config.toml
num_key_value_heads = 1
intermediate_size = 1536
lr_head = 0.00852
decay_shape = "linear"
max_seq_len = 2048
dataset = "wikipedia_en"
MLP neurons of a small language model. Each row is named by its layer, matrix (down: output weights) and neuron, and shows model dimensions 256-383. Each number is 500 + 40 x the weight over its row's rms, rounded and kept within 0 to 999. Numbers have three digits each. A neuron's up and down rows have the sign that makes its largest values positive.
A block is one neuron, or neurons of one layer that tend to fire together. After each block is what it responds to, as a language model described it from the Wikipedia text at the highest values.

L5.down1308:461569497494498544540577516515490504577511485449493475535498515500443455460459511476470532496496589545419471494529462538472535558503447553461493549472513470468539510564549495495372443450491529525486495513506558459530509471523436552547474479529532506497502553424489454567476480521478470501491490433522441532507460494465493547483437492493540549480380484485468536549518470496563543481518
Responds to: Word pieces that begin or sit inside a longer word still needing completion, e.g. adm(it), insp(ect), Port-sm-outh, Narasi-mm-a.

L3.down635:511537422523441452523487462505513477561517463497559472442511478487558475494557495475516490495515519506566550455431510593542518535522492463459542494460475567515585424558528544538526500494593486539429485492410433523526490401423509567471421512474523495567458539509503558503541495494510558532456441515456459486513471533562496475484506394436580439603498472458590476443451471488549508531538
L3.down812:469478496485511553546474508565495561489467492509494462463537495485520537537424523492598518496510523551460499547479505517437509510403461425550487492503435509497525524505478463504488501441559504464610520481528530547594496540554508577567474463554456521557461490493460516473494508542516422482533474488563483469519490497564464486563539525506451450480449489493502528488520481516519553562457
L3.down882:569487454581529457545532494583475451456532546505498436481499540498540418460496533440469488487491469461550504414450462468505476509419454498571564477541436447537456510511449528453492530455466512489516536481526474485475503559539470500496503545521542493497531501510510467488532479505526508481489490495435527493526464515425534472504543438494436543519466549452452444457528461448541518474526
L3.down1056:519508483502515470470574548423528445458484494434554498486521541512465538402477533512593481503484445474508486498502475536467478447460437507406478466529458476539458551553437523493400565512436547504498531522456444531489494443549490543534488543556501486523547521431521478581590541453503466511533494495527529468481493557493486479514632513488487422486431437554420609465536480469440446528427
L3.down1058:512471484479533463458547501530531548534511444509545515443538544400497508406458523485485504456456510553423462526510526526520532523486565537512534430449498507467519501462463484530592496501437443449489495559551541618517450514472445504547479511588498445457487446493559506493502482543519511469553534436512464476504538430554493486531488585367480430530524497492457452494453502432519443531543
L3.down1263:526424561442479498346560514555441431500536524529508529467549485523534541538537446503550515533536511512471526479502511479493542498463368432496490550476496480514456520458520527473465553485403471519500588477501496423516504445536452498516522497517474453482475525446499508502588470483541509512488531528496474525508504476487549495543537547396549406503535471558556574454515482481559494548514
L3.down1371:485462525535471487472464397521522497462477525516502502401477497512540477508581580484480513490444508489441527533480475545492454476434516509449434492498506590529462493512566506484546526510532515515489581457492482480429576490550546482473459487527553485446472540518485475529505545533534486552571443435541468460560520461462502515475513493514520458515457473487574498541492469511451536470507
L3.down1376:399488530514463488516485447530452465460452477490526482431512478518530554491531448470440476469551515453463528476505457494515457538474461476482528501460498489464560447546506491483459413524536581505571527565543450477450542499538482536487503518469515456523475527493488467559562490466470595543546530425482496469483517478500508482541473451464508509428453577459474564549555485512376524502443
Responds to: Hyphens opening a cell in Markdown table divider rows (|---|---|), plus compound hyphens after numbers or adjectives, like four-year, high-level.

L3.down605:489480495516442490517523445518522423552439433539465501527439528497460455463497471521428477538512525580528497523474499462494543531521522502506501455549498440488571475551466456543465502493452543473425530515490541487551551505484527479554489497517502530494472545459534524532483406442491507444505494485450428454513511488535509557479463500487544491446479579547546606563483508471532545541417
L3.down608:482508509464477517455480466523519590469494542539538469506520507554493542440492456543478501520585536462493551574520431494520512467526496518516519526502570591421525518465440459469422511452561508464477540480420486540474512553472569549570558492434528475523460525520474547456478501482536515477406480518486521486548544495493475512501521439517479557487518561520449502517550459509546456506526
L3.down740:522502548487473528518475413504566518514527567522466476512501556487538545532539558430545547490491423498482536512442479575485503494535546581472499507532495460554465522536497528433549469496533553437487481487524472534491529527463481508480502485499565462469476484521495554544587536563583459490583435507465489558515487563455460445501527531527458482509513539456465488468486501558529600519532
L3.down1130:613449502468487480543525507484480455503546449493543497473472508425518520501521502567557509516502483385529518443504469457506413517527497570480475490479482456465527496494489522421520504433465509466498477453537534512489490519526509562538437511460534509530492512505500486530531530448430529547502437492540493424466499467589494436530462513583451501478493485467510462531498505499473518497475
L3.down1253:495510533497416546456512445592525438511421411504457467514523498478512494494488512525504463493463583442569534532496509469494543495481520481541493503537542510531511435559595441517499474586553492435440481538549401521480512553486530465464532499495509505507480517454564634477433482458514476482444508444545485539531475462442518575513529504533521503547511452517505516468530504510537553468474
L3.down1367:497495424505510532586570513525550509503572458485446545498532414539565535521451495507494458522556468528490605571509472462489533575546494516561520451493485517446527483457479527530487524480470446474507469498513452450569468510502496483462485515502459462511480435511500478439490536480433460538551506468491432488589479512526482496471547468453489477511576494539453479550459525486539485462427
L3.down1446:509539459507514501469534475497494460498582577424517564482511444445495465477476529490490470484483540503549610538443548478492542444599586567504486495487450536556541516494538482472507555508540489412515450534518494508472488517491567464493495441540507481511475462518615489441436514499446448537521450476544491542503575418520520503487534503500448499484499494449530489473442510527433526601507
L3.down1486:529532553513383492483556523476468470586504508517456475490410477524562560506548449544479458496562547512500525518504477459501437508461537533540484515524529535425530586460532492512471484559469516421509505506528529554452543566517492556525497523494523495476461536546524526470529539558486526480442446440486497562488515533489517487512516537459507515459487457510504480515488499491385546455459
Responds to: Music-industry words in discographies and band articles, like CD after "Format:", Track in "Track listing", Tour, Chart, and Records.

L5.down1078:554524544535494516501486485549550460503489538480492490529518499474517482506468492520598455510474549526431533527485491459532525537487490509517484451510495515400548474509489538511419545467498567533443472491545435500533548496468519533622561487555474484491496562543544498475522477446423541502467414473505509520496554496510452476406516517445503485479445532585495504503475490470451504435515
Responds to: First capital-letter piece of a word split into subword tokens, usually opening a paragraph after a heading or line break, e.g. R(inne), Col(ombia), Be(sides).

L11.down76:496558577462578512580409486532484508592451556480512495479451503440481536486509476514497418511428536514487474490560509520530422441481461496476494560461492462567504518554523493484520553458519451498529615497484513570533484506495523566489492486510520511472438480499481518485465484547489533539452523495514541490533566481560454506512480478479474534477478510404520592507462535451519425441453
L11.down226:408526564572518435512532449475536481531527436489479467511445503474497512539537482479404516441399517433477582482546521488462554526509487409485536418475513447506511567551445487443535540521531517471481500475574462511515524509543489571519491505481518516486470514549420511477473507480476533520501537474475520455511508491571456481503505546511419448476511465451540510486462488515503536452538
L11.down600:500494467547424508475583550594446463511481464483491523467489485554454548463473499551617510439447483576390490516490465478514499477532512537459465521483503572457517519488479510545504435479539558437483539496495487443554590535524491490507443453527496492497503506479413512465485532579480482426518481399490473517460437523453459424443493436486497530481428519522399528552523465479571490469460
L11.down799:543544444453502506517502499513482515469565576465541578431570442491417490436455493439507545513508544450596539451586512523457421535488510477403517414534509492470501496550527507426506401498487565524529569513463492524580481527539443535571470513513580484534462539498510537510486497566541472540462460504493398440471566506492475474488497449483525461532478484501451567505543569480492555461545
L11.down1032:455424506502451594533545527536494506467466489446438482513502500560485499461536477423496480468591453450521512502539537525527573479471528469505408591600446431506557488474473453515513498474576515438475472519467517476529508469519450581473462500494455533472484481528503528551446528482529515522382473479472478518486461494439498451518489432494559501466461485409502521509529533472490447552583
L11.down1057:438400524458463479498522535539534468553510412506482493511471495528529510448499505549386492518434535489515512466549587461476548503532534520522526523511460527517510597464516557515556616411460569474489474482513486504508544553474550525517507467531472437511542445571528480499506511526483467531563489552525522569536441491496502434492526529431541635435492554486530468474469517566500501494567
L11.down1151:436456449543519561485489457391475466520488576491519552516497568482462494526553493547430504520508509537484452560500502429571475491495511459548503544533523491548492482536499528551509520514502473529548543554481461480538476494516568544490499494557461473496439535469573527504513493497520467458526550506501527476479422501457474448462445522524491484544534459552516499484475383508462504470540
L11.down1352:510565565492509545483481500541507531489469541471474507507503450577521497523516489500561499475563557473450441486477566439473481495526485458434436504461508480484520540446544483504511493478565499464435505527541473541507476464499564513554492474492512520479531437506522438466456567539493509549439520588446459492567512520498515512562428499491470503493623549483454435530502450421554489410423
Responds to: First subword piece of a word split into several tokens, mostly given names and surnames in lists and tables (Jo|han, J|immy, Ste|cher, Z|iegfeld), plus occasional common words (term|ination, Char|acters).

L3.down288:549525440504556547449526420524488522470470442572504460488506461464567518527554517465525489546525518486492472494545458503439543585474456486521524501513476470494524509473469518485508521476421492495451493508426514444526473434510569594517457552490469511526520472429495519536481487496504501505459519464465417538517489585490511450510494483519477436520468565551492542574484500526497474488474
L3.down487:552505516575503464507480488477462514407528479510490446476497506545560448494475543527488497523488492519510545535476476515486569477493498516570475478472502479497480526527501535404468545473490455489543462537539507434492472555586429502576471547462492477462500562467475455538497491492476533392470418527521591508459560538594536533563481492498434506513447478528462462535551474455529504533504
L3.down768:477506536524457496578512533463512471531523435460483528560426425506516546468413488505463394453478477444558487450477464483535487542506539560481558552467472501567527454500444460458544512472522447490511529525494557523552419532527436477466474475467547513553448450490494456544487497480474477562503468471495540457473542484514526570500525534561517527496508499500461479529584572627530459509541
L3.down769:541496536513500463535515451430453570489474436534555514530542479509434483510432548588503456422494476552470515455438426553511476415477477551522554508466402501576478531470589453497490444472543437498551456557531579462547463488579551498517449509470511493469526499491432494471530474433516484488537486455522523420522507481477497532553500540482460509470491510524488457459499463447558521541540
L3.down885:545483509423462511528517436539509569514499488469474531479504480501513518446441515523525493516521505540493505437518472561407506464457537471516466491531522500470486527522447498568479519494496549527480548505544491545535487499432451519553511518542458461497519476476482517564494572447514511513554425512528462486438503563499541541537510529512554454444446470516440532455568537616444513506495
L3.down1011:453535464485440526531525491517525472445472534560621453574553510482445488455469447525524529483517490520465527517469535520501516542468467446504510445460539528544485436498420496463525515442516466459430504526549508503439431497606460547539505481528486476452463509468533494585533598437478511531507407516531498493458490551488530505438442559453463415526530544567477512526510464495576485505504
L3.down1391:557454443481543516459485499523463489407469509480569577533475440536452541491459487536505483521541463466486474444543403531514474588535554453466505465401468567541504432527498517474537554491509470506513455509546472567506489468534436539439550452522447518483551579499545485491511446558458521491532435522474452500457508496495445505497503460503464494488515545490414537550530519401519492507462
L3.down1498:582505512471464488459468463470421546516512445534543480536444492427504501444492481507561538484535614570472481464490514516480440526442603484479462557484434500447566443555445468526455438468492508530446470506467454476503467442491469557529574446537509466461524569491472484540545438548452468492507476563522535471473502446517542491529499551484441475647408509523522456500501492530539511483557
Responds to: First token or fragment of a word right after a paragraph break, heading, quote mark or parenthesis, often capitalized A/An (e.g. "An" in-the-canal, "A"hmed, "S"napper).

L5.down515:437508441479513485457543503554511555486498502507454476567468435497557544514443423481441423524471505479586515472405496524495526458495580411498491493576543570491453409411506508472492587459522545465502547456526521530539501436435493493447464521524423508473492514445578486463522410521484501559513445480443489561494459490481532480469469582581438488480428496508465464517474528504530481513540
Responds to: The closing = signs ending Wikipedia section headings such as ==Legacy== or ===2010===, plus word-final pieces like the ge in stoppage or homepage.

L11.down115:460488519531471479493516521480434537499524440531425444538529566454543487453573460470405472458517483470429462438428519477451494496507494562416465519501434501495547458453478461453516437576468504610530533514506485519480404481470504503526504488534530561467495507524502527464526427479469449581506533484463454462560522531495458549491553503543548499470428475531584502522400518549523450460500
L11.down386:591462491569519488558580551477482495451520544519488526514503511543457512539454518485458496484476515577505469416482429542550499507565534482457569551490458488545484457433504473430525427517495447544495533416513521521490571520524552523491438474485440488489537495461497518494506509514447538444491483454496518483567520486559487470438543476486488468463452449443469614477535495561470406495492
L11.down408:498562556447489534510491492491493539488486538474445547564534477534464513535487528473510522550578500513469537529532461471447490504474503570524493480522533469549539482534558532475481576550437535500547477464487477487522462524572532482513449435480516506577515467516486539509511522478519509481480459540493507561531584482480534508532468449527527530520506551453472493431567599550492511472432
L11.down422:499483544541529532507508449414530511484476585429523522374425494521473533488480491477501496460507469509489508498457460454472507450550477527415521514568533560506549481493490548547468515496450478447497464424523592456503406523476476472555481450560491479520541479481454518470528476574538496463546448576498498573466540484565469540401448514482470556469441536464472491535550439470495487545537
L11.down471:551464448502546426537390506506542577467502454530481465452462479451535414538475527470497467532483552505500481507472532473508517538434525517532499514511499520489485459565463499429498462549500472520537491443408506475495503592558485485458460509421429479463489439496442513478557574493483531477545469530549440466428454483458444480465456441519468501489519535532515495518542477544512513484512
L11.down1126:463457521520473506462496434486543453444476498480465479495456513487416411437510490489476430537522517461458480520501468482544504522475486477432508479474523440516508513529550450522452504527541514520425488535512538515495566570513400450483463558502578462560449503546487486530478448473592556515464484417485574498453473525530587534502467437453552491524471533476554484524551501533548419486468
L11.down1384:544513531446545518495506442506446465518506581465510486528511508540434440567584509524458538490445491503514498553506505474546452520477480544461564523547482518456552534534516502464458442540503582521500509467518474509513534486494525510505447454531483498546438552460509603441522492449464466521508507411485385513470460455511543516501465532405517562499487576575475467512517479429486549431453
L11.down1385:502565571517410393457526599552508530485529468445505467491433489563538516538466458557505524522430565468568492556373538524460494547514486550471558522475513509518529470521505514522496504539485469486480555543512517464448463543495508443459512508498515504532482485499541537487504450508491476491481471517512472543536495549509508511537500581540507464535498471549488550526550462489594520469491
Responds to: Dashes inside markdown table separator rows (|---|---|) under column headers; weakly, hyphens in compounds like off-the-charts, Stratford-upon-Avon, Seventy-four.

L11.down428:590545505527551537475516530504516520591515551507454489567507531471516490496483505529455497466506460486551503434486567459434466482450509486539449499536555464494534406454417488437511480535471456495525595534472490467568516436453539481436475542515529452464482443525563556485539513487617504523538588549491525483518494461497480449525498547534415548458533473485535538508494450432466455478464
L11.down548:524615468449490545468501557520443566483493561564505505453523481463477575558526534524527505519527461487474455503459498542508521437505468498426504540456532493460510426449436525489560506495461448507420547431507528483458520561551489431487578458471523491460498480529501518351495552486484538483521483547525538480435521477518586517401476510494506438536435489507472507586507480613521521476498
L11.down618:622514472521498545520508498466452472508498505502504451433571520563520440526477454407518518468499495530460514529478391457594530496482483454468512525551511398479506440502507522511562497462485550451474570485524504444470531514499560545487428556440568537532557525560512453515533525511480531497528563591453489538424483528424536510539477528467503486517484430402493438565549550575533513476492
L11.down664:533467451488459579449497552532477535481493457504549479540512486440504553484509447545517520534527531475503498502446508523490462536526499491512478502439557517512528465503480480474548478460489482454536520523513471577440486482567483495529531499515519515430541488431440442579503489515477561488543518500529510514508524518492491541484504446512537530518504517523465461529471519505473489500489
L11.down935:512524551526610558411510481524528617509434496513492486522483450502478441428464507522471478546514482464487542562471496525536486516478542502430450491522565444483474460525512477491525527578457520507517507533517530493512533592497535555455498570471484506500479554495501503490439492507483528477568580502462527398465491484487496576532424451437534571454507530555528494448532480497556557419536
L11.down982:393551482471485554474499506464483580497507494478532523514472482441527536524518512498506487521511583502453539533483617498516437513543483486488515440523513504457584487520503543457445433538438437504553512513496466527465479471439582433468500518521511542547420520452539490465517513492527427485524526482506471487501533530434513524488484489480445542509527518504497442496575611517527476448475
L11.down1508:500524453506489572479499485418471532532464464487438543497559483486448564468461511465504447533524564532461431485496479486474500522548497443492461528490423507485496502447480458475524443519501509430451551557521471564497583515444472524482511514488462454528474454522547554412509525390512467496486490513448457451509526519542488529485542491579461550457488451507517470582527552518520501495511
L11.down1511:508533550457522491511483483473447471460507481460450467565466511506501472529481515537497541476561452402537450509539486515423472539489489456564530461422529489500550497568518487457433416453461539525473445532495474528421548564552490484509468516464560440512525489531500516460465492520508503470467549488492493525524570565524480533505510500528483528538488488515499447522523511505452498549471
Responds to: Incomplete opening or middle word pieces of rare, split-up words that clearly continue, such as so-cal(led), un-oc(cupied), sm(ashed) and disc(harged).

L3.down38:480550524530532499552492553482491455511527442620477516418473585553470488513534547497387542555490486484479533502479432523446496502478488486422523464517453513502467512446555512528527509548533477447503561481517529554480567478480478537546496478473511504485509542487508544492540486457437492496548443526444570504525490504476521521514453551518548491437481482483500531519575486586465540464474
L3.down188:509535491546508495499512369515483410495527509525462437475524465545484460526525500394485531543511521582499519388454503523588523470528412537484503433516496563516487485508497486534555530460481505428515522468481507491499507513468500538530489462533502457452491434499485535543501482557489470453507501524383498579466586448514485464514504483447554529517470581569461496517557390519462517474508
L3.down262:456538442448500458498567436474455484535522521536441449461529535552477478440428500560435500464588470585492563529510452487470424467448413492488491475565476449543514456550514549577489485488512448487495492488602530553505467490497473519399469489495528483496496446510457505562538544509455538587510569503478456477545498560526527494467459437443501541534474502462475572496503568479515456482509
L3.down322:542577522511531573528546427505457528527464472462540404458505505526467522483419460498533485523557522463434524445472480429494494466472446473530444533447521519534500434530514527471512464511496463498523448492429521529464545500532518446454497489473446504520501501432574460578511485581520478484509451461555483524413470574525471484483518479458512506571478460482478606459563570490532444520489
L3.down662:482441526470495471511493476514440509483531520589542409467531504547524557452528563501534456464455536552431468487491488458497583535533424525508499524518537503534512444482492533457432512472456474520533521558522447506519530448527533556481527511524496555479472501490517461474475494490466598504483445483501472471489524478486521476509543478514579446483568578497453482503521510512418465416491
L3.down844:489507456580505561497493503426550531543446503500494442457521506482580479488470560499520536476507498528568509480423531517513567458496450586457605471476437567499557576580514452534545547447515526557529460483580470559509542407512462528454479449479470407528565496454490524533535480448527499498555537441506461479553524559487480499454431480493531507526520495413536461530534494538515514441556
L3.down1087:445542509502619500465494501482524513503466495492469400505541526504467393484480465536501474529555493509511564557503501521492442460540507483558523520420440469573487516521502419459418485473492492412491563476576544477515514510617452656541496521519545485523500523538463496530526503470450508475505528459501560471566496491506483483510451483492521482520488513442496541534503456490505531520555
L3.down1232:472452518452439469500476456490512503482424560487527479510419536565460548498566530545494499519555469493462470518487512443456473557402524564487508440534505501502466423475499590560538479470516464477507484493508467495474464549477498501463483449475543480476552509549491446515532462526472490484499477534472575424504517480445486556502530513533555522533425445438356585552519558539468516518450
Responds to: Incomplete word pieces that need a further piece to finish the word, strongest for "pp" after "su" (supposedly, suppressed, supplies), also ju in Prejudice and partic in participants.

L5.down852:526476498505510447544444585492513514514503507475438486387485459504443505568456480566461460561457453480545527474479557488424570486500546504499489451508496581511491535472512441498532519504463499537499500515484504488546566521448442528566564516478529458473498510545532482533500469404537553513571469520529543559545535441471465526463556511497471530402549485478557502525532451506503517566532
Responds to: Hyphens inside markdown table separator rows like |---|---|, mostly the third dash of a cell; also dashes and word pieces in hyphenated compounds, scores and dates, such as 6-a-side and 6–2.

L11.down155:477506532542506500464523463420517529492472451516590447505461432526471425458488537493506511483567495528514473515387517482488537430445450463442481466563560481465482487521475560566525432525465494472483478515516551411456444515494494451503433487567501411410535541526480479480521516503538462607532501542540459522508487528559478465497430553457530504486533475495577508528456522509501555484476
L11.down302:477494518547491523524494506471543483520549439543464482446517490474503486482514451518522480527534514431395534502497491401547500493498520508556545413504529514518459484514474536539488530486441518480514502552498500512547464429511420530530502507498465449474542482505519550548501485539495443522577514452516537515473485495474478529548541482439397487528501484517471545509467473448517487473550
L11.down316:506555539520554455556522513477529546509450517546545538508489446483471535437518487428539520426475548537521487581476552476528514549514454512509538508492490525518467466510484494498551480511493456507503459550456498503520476484539514449493443440514366497504508510508507462443411450462479488505490498523499439536492490507510489539462517492451545530531498480465538540536548545528464565554535
L11.down341:463492527560485548443453452436519557556533538523547496572471510528472439524482528449424483533413546612602486515489458583445508530532475486555564498422560459509453515477473528517510366482465510437493482513549497419474464547507495504470471537507446472478568544506498478589549497453553494499545459506501446445479445503519521492456496529535499522486505489470468477463508504543514488466508
L11.down591:491448369473542499514524429526490495538531571564550527517525500460509429492455446485402515477471479510526498474471519539612439471522480502501555483441511443539467531495474516576455467529526481522532527564521507492493571501515471570549483514471578508528435491553564532502504586542499512492514532526530622394468497620464475522522422467487488529499593459494515485518457499457521513489512
L11.down639:469495471527503449451451496574480496503536449494473490431570490575551475498515506558473507483552531491492535468517524434492500506496455469454571499476490450410495525550486506569468496477442545557547465482491448537534503505528474574536524487483498482490462546568464554475477581478461532465480562491481553491479470560445443531576514490495526470461507524525520512479560501447525504521453
L11.down718:512540532546521494549509504516555466520493529491433591514514521434447514495474603551438519495535502482558504438457464469577437525475477507446469502498516519488503470520559421540503534461499527446478503474535494478422523513542503511519501501495535514488454489508466522477559570508582524470496521539508526487491424538503520462537505542483562485406499447543469504527461506497544553452495
L11.down914:528538533510495514549490476494546457541484529557572498447530467490482535444484455406507520454515456510453521521543487448528555500491460515450475571543460504506443448535481481492519490529540482519470472485511456527509491456492507498465562461498485448582510504498511537539511488493542557455494525506485532539596532465447498506516506511483475518553495479491487462475488554448571520504512
Responds to: Short tokens like a or he that begin a longer word (a-quatic, he-els, he-lmet), plus the middle = of === section headings.

L5.down38:443535501498499446500527479452577566530488495523494525504592478533523504483607518515466460548552557512477501492498491556496543484532508488448531474505459540528555437493528452489467530512484476389466564454443484494446539542558498526454432482533464439507500505510507548425486506412518484553509459501405457480563560515533544452507488478541432523559542504510481478503488532527483495543478
Responds to: Colons after country or certifier codes in album and game release lists (JPN:, MC:, NA:), and later word pieces finishing split names or words (batt-ali-on, Greele-y, Zan-uck).

L11.down646:472539519604394565499591486490507486490392448495428489470455509479411524460515471545485470481533453523511513447487525473471450448479481385492479506437499486503542515478487462552518528543456509620461505540466503473520458577514410476482501512525566478544476502535535468489482489530400562446544520477543512537500566507454495451507474483486497569494466570476539473443471502456478498491503
L11.down772:471518452531519608472515488515576502516519618517465435543502514482491531427476469484512509512523570484558470514509422526526473467518448543440540525505605552535523459446550507477491516528452428459569478505455480495508510473446522534495442485602526457425537544444513546515538570525481489489470539535552454444466456525569571504452537437517521510475478433548591502521583480465544439535452
L11.down858:515512451505446437486551408507522422540483452491469514502467465531568497534532467444523591437493465495521498484527550557508495565443556512481508553459454462499430508510513521484528468489530509480553522475544442416462522519499534501497486472481505534495457585492457554543483537461506551538518571483479554428547420513476512523545466469518488486534435544554481495519477497531490505514464
L11.down926:503516515509485507543551485575518362497545491436439482514545447490516503432507471532555502542522469462487527473470481448485459498489545505518517500559436500533531451516469485533462548424479493534509498473510512502527503518466519531519466529459539505529478513482554513486514440496466496481513442441499508525528451558492524507492505422489500504548544559510426586497550457552506498567573
L11.down1256:442463510533499390483507494514474471506520526450515495465489480480484512551431488532475460477571565437505448502527557446459487470525549563476497447587545512528510458536490450421498443460484449505480437519540486457508567537559495486541444467479559494440460432414398484498475494520506549533573451438409551516563503565485518518489481501506472461455490532493524537512489521499516575483486
L11.down1488:485560465519508486542536444546513505447533560452571497539496418507491443516514483548513568499483527410402522494569557524562490531432495486451546542548514535546516468461522494504465494469493485480501543459558474464480534439514449451537475484508498461459510506572456513560539526449502537570502494510507515535537498414485559501546464513458513535470437519568535420492533531483472466497500
L11.down1493:475545525524499440478555530465490502545543520477553457536436582501557505558489515495497487439437537513544492514509438508452533487484571508543531521498565532466463503529453454501438469509521495423554499471505513501536447472520456484447463506525457502538468434569558496467509503465457479497452497475556457521476433415509533578514470482504451488541541454561539524428558385508495488416443
L11.down1504:480400470493530462497445445530557416484494598468498423500513478509469490517518565477521548475554433517486440457472536521490525491492513468511486487549503571523534490481519496505444537551514526481475445539535403482587538455486465476537472499558517548507502496467522500583503425498524508512431589493430545534496428463519435497501492519482563517463519524490523448458525526451459539487477
Responds to: Punctuation in discography and infobox entries, mainly the comma or colon after Format(s)/CD, e.g. "Formats:", "CD,", "2×CD", and the closing quote after song titles in track listings.

L3.down91:517554488529545487543508534505575518482466448448465412565552432487537500504476465480518500502523451524500579473490510553453453506450497514490432421486520535503451576489528559519470487572502506489510407480476506499532466488535506547562519516506494496415483516394435499488479490561477495446472497509536437448499500462581511503460507527492526544541438503492468535477535560507549517517503
L3.down193:473390489445428459559547458512484537478519442486505493483457512529490513479597561524432461513510415545490442514471610509555534457523538444472505511517506511441550462497554485465528449495508410527493476497445501513497484417501566582479497484464541490479437470496499496408550536433523437545499492486514427507450488439539484489509464451493550479403498501533426536525468507518465535497596
L3.down535:541547555525493475499553493495514545452496449476534548527449427498472486524470487522506518551525481487525508477528453454513478485529492467571497532523439497500485448496464494465506526503503443464471582532543463401497501562547483515466487534523530537502471506502518580517479504504474552485444462444472472525512524484458519504481455482471473510540523453508426483519499430470494562442489
L3.down861:512484434542468493502507501468505498480503472483523520464435498501516543533538459542429564551568481509536490463556507547468555485549546542495494454559520526428476512456433518482529498450533467484515441526500488528480514521513471509548513464468485463452428551529546438530459561479557489481514499536518487520523515470533473486471453472468493527511514547503479466499486488558514573505511
L3.down892:596506473470553536516558494544504454602509471484518536524535490474493484491591422468432468499548506551548478441503588566524549512497541507495543470514490513492508488484504538491521488449524505532490456560542533398488471493560478526558481534497554371565544496508474464472491497494499475533435577456549495533497556562484510502462460495485507429460451556479548513465543482481500496533460
L3.down1091:428542508497535578396499555495561532525478502467504513573617526539487492535479417458489509497500447481457481493481555454504461468454456542519554478499485517473548470492498446542536478506500561524512473549551508506404607550558533508607482526535493520415491569543496545485443506537481500535487445500548456520506433494502497486482415553481557477491460481568538555509435541461511431495440
L3.down1252:490451501521513486506576477435543505460512450542471515506556504512377501440557478539548516538486551537581529480557526512510511514505437554502486534491482461501504498498538524525507476506478561554461537418503436489521534508483503563571474504449478494491465513515490591460434456485469557527495514430453504483502504490489430447429447440514502479486511563473558502552487483492481540545499
L3.down1311:510569560490497533483547495477497422474507471494497422549474510439512502493506596465529514418565524550525504487572466505514540438500502415507548599462478445554522549491442498572530529490520593460459476551530498456506500477440479467488548472560508496473481494472532529499421535554491485456515515504484509528463533491523498533469545481521479545582622511516496540463422461475487484446528
Responds to: The first closing = after the title in Wikipedia section headings such as ==See also==, ==Soundtrack==, ===Accolades===, plus a few stray mid-word pieces.